Weights of a small transformer language model: MLP 576 SwiGLU.
MLP neurons of a small language model. Each row is named by its layer, matrix (gate and up: input weights) and neuron, and shows model dimensions 32-127. Each number is 500 + 25 x the weight over its row's rms, rounded and kept within 0 to 999. Numbers have three digits each. A neuron's up and down rows have the sign that makes its largest values positive.
After each neuron's rows, "fires in" lists the words (lower case) most often at its 100 highest values on Wikipedia text that the model never trained on.

L4.gate15:476467486539503520506482509456504508457490518496503495519479496480490535503511481475484528507539500519474532501527479500513469538507506524502431511507529475513488484523497507549470486495504520472481491516501552491498488505472482482452500475482511506512555492464478548479495491519472451544
L4.up15:539493451501499549525523491496509518513467524486490514481547513498503447502502501498513532486500520491470506513479522537470489508501519468512485467475513475466539536479498435455490486458499485466487521484513518505532533529456468517473529547477500540469507512476482476432492493523528471493
fires in: "has", "s", "with", "as", "there", "despite"

L4.gate18:497523520513535498487480552508501472531482487549493522495512511502528500481468478495485484486511516498489542484464505494517515522521514469488465494504492494492502531510533541542484525512552470467495486492470493490493503472462495499478543453471516438505478440531510512487501472479524452477
L4.up18:565479504499555474542500538507499479525514494517556499518497543510505496509450504491505452502494478497450526524494502496532502501556476516498486507530508520525507552543502522503489486473488494527477498541518514550509490509504545493508515475518512488508472492500523509476510481530531503489
fires in: "it", "his", "her"

L4.gate456:555473482491521500566472547498523529531488527475500556482540514482488492478487520498487485504492556524496482517484479479542511529473456431501472493494491496520464502508516543489457526505509481487520515514485513483531480486492520476519498490482478497507513484475483511559496491513517489500
L4.up456:489482473542503505509509543497535469497503508478460524492526545504515501473512534489467501474480539543500471503545518518525526562460506478480472563479516519519462515530487524518485480431491489505496515519487511456526521522521509475490488484490491473509535496515436467516481458523504484484
fires in: "he", "they", "company", "film"

L4.gate447:502508515506480476513439544492481515452484477539462504490488500521456537511532574506486516513512506496504484483537514462493486509470537517505484502504494520497475541497490479503487544527528544506484440457475481492473502469554472560484539475515557525533492498513498511481500486503453519491
L4.up447:494493466543533519473485494525504493484488499473487506499490447518477497567515503496479513519530472534519487481503506495500510481495498486500510483479483480468501513523481486506493509466518519486465499476528473507489499495494516524519560511506512468455509523493495505471539445467468537515
fires in: "one", "each", "third", "two", "first", "malthus"

L4.gate67:513476493484486495520489464508498502464473485493487514471513510519456465531540506512465507484529501498520532497502516478473553525505494485493454495503504486480495513524517547498472495559519527483508498503474502482509495460489519489501519462527510484529494427490519507500513475483481492508
L4.up67:487500528467502516529515469501482496493482434485491508509491509510471500500543512504463493503500512502488517526502524492490529507474441502517456506524518496520498495517506499459491500518546533497471477535486518486532505481512528464523488483521488527503461481485519480485526536481476517526
fires in: "that", "as", "which", "until", "said"

L4.gate307:558473501503511521524475481503514492492504507502487506482528453488453543513510492467517522471490486500508539479499498507511509532523507544523536457486472453511495522459472533471450488519519487454500528517497500508523483456435462495500524520475536476473534502490509449499552512529498498442
L4.up307:491478521552528535496500510474483473531483474527538492468499479533412501526553494494506512522458469491469505495495532529507491515481524484528469535486505518494523481536546521502501471491501438504484500496514474438528517479483536511492480507488496489469496524526489526482510497527450487510
fires in: "with", "has", "by", "a", "featured"

L4.gate49:536492508504477514475520552540500530499473490529532489508565497499528496510528543473464519499469460508505476503491450469498504510485430471497543481454538539483528512489541479521478541508539485500475546511517530462495490464531510450483487429496513533483505503496499500531485511477492499516
L4.up49:489495466513494501514472520501569526535542498498474500517491523492504452533527542478466508477442527504481508517533524542519486487484549483517530485459479516492508519511512474503496531514521516474532537507480497492495488478516490490491437509505514504499459500502536508480549492492470440479
fires in: "a", "his", "as", "her"

L4.gate124:499489490459488513479466502533518505509477501478478583472530488492471475494498500477450491516488479489489523512501484517511552491486520460508511505543524502502469510463502538474479526521498519491517487517503496473496442495506475504520512493491530487489510473483516469504466518450488468525
L4.up124:470488477458535478488465482505499499478515503473542575486476498499544476478522508478473494506509435487533502503538514521487508486495516424492521502548491496506534480497495500443535462495486500455526521484471515496468491495503530521506457504507477518498492520437539483489493513449505507533
fires in: "as", "was", "been", "became", "background"

L4.gate440:502527501490454469450496462534527494508506497538495516492465506511482447473487496508528536493528493447461487520523463504498513511560530499485519455545527500494478497510553497523514531516448470516500491489524461502507512485467486506503523508544490494456506473522515519524512508472514493474
L4.up440:521511508540494535517493488499533477433513487539473527479506518520504517483519562496483524469532487504581485535465530489480484492475519485525505517458508500535474507509501498476470505471508523498495524479506517510468520503506441519497495465492516514497509496527491481505500482512496492512
fires in: "was", "were", "first"

L4.gate243:458505532539506505489498557475492495497499508467470494499498493522519459494520480516502500536495549503524457496483480499488519507524527499507477505507492458479492516525490502506502497485521498486478490533485489502499498479466487501469486454492547493511457488518471549490506497450493532508
L4.up243:481515459484525517484489485474493497498489557474458481542529499528465515494431510463518521496571473474481445476504487481534485482459515514505522454505495507520478490551505517468501470506478520494524501474489498482482491495469455513507494508466520480489495496513505536515469523518499479516
fires in: "in", "mi", "by"

L4.gate385:496509528493507500531487504535481531524476475490536478500484480524510449513494512535498465496514545499497504474494515483469497531500549504450512503493490508504450533519468532472480543507539493516540491494467452491544507528514467487506524488519512551441438478489489472514468526466450512484
L4.up385:521547482549440473456552480527525551465517484460493486453508523481459496519533461477515503465491493523428477468543495523512509490494491489487517520522508470487525484530495515492513490502502532537501484488471505467540485513487487481512478481502459504496486493531482480446459487547470489484
fires in: "by", "that", "978", "at"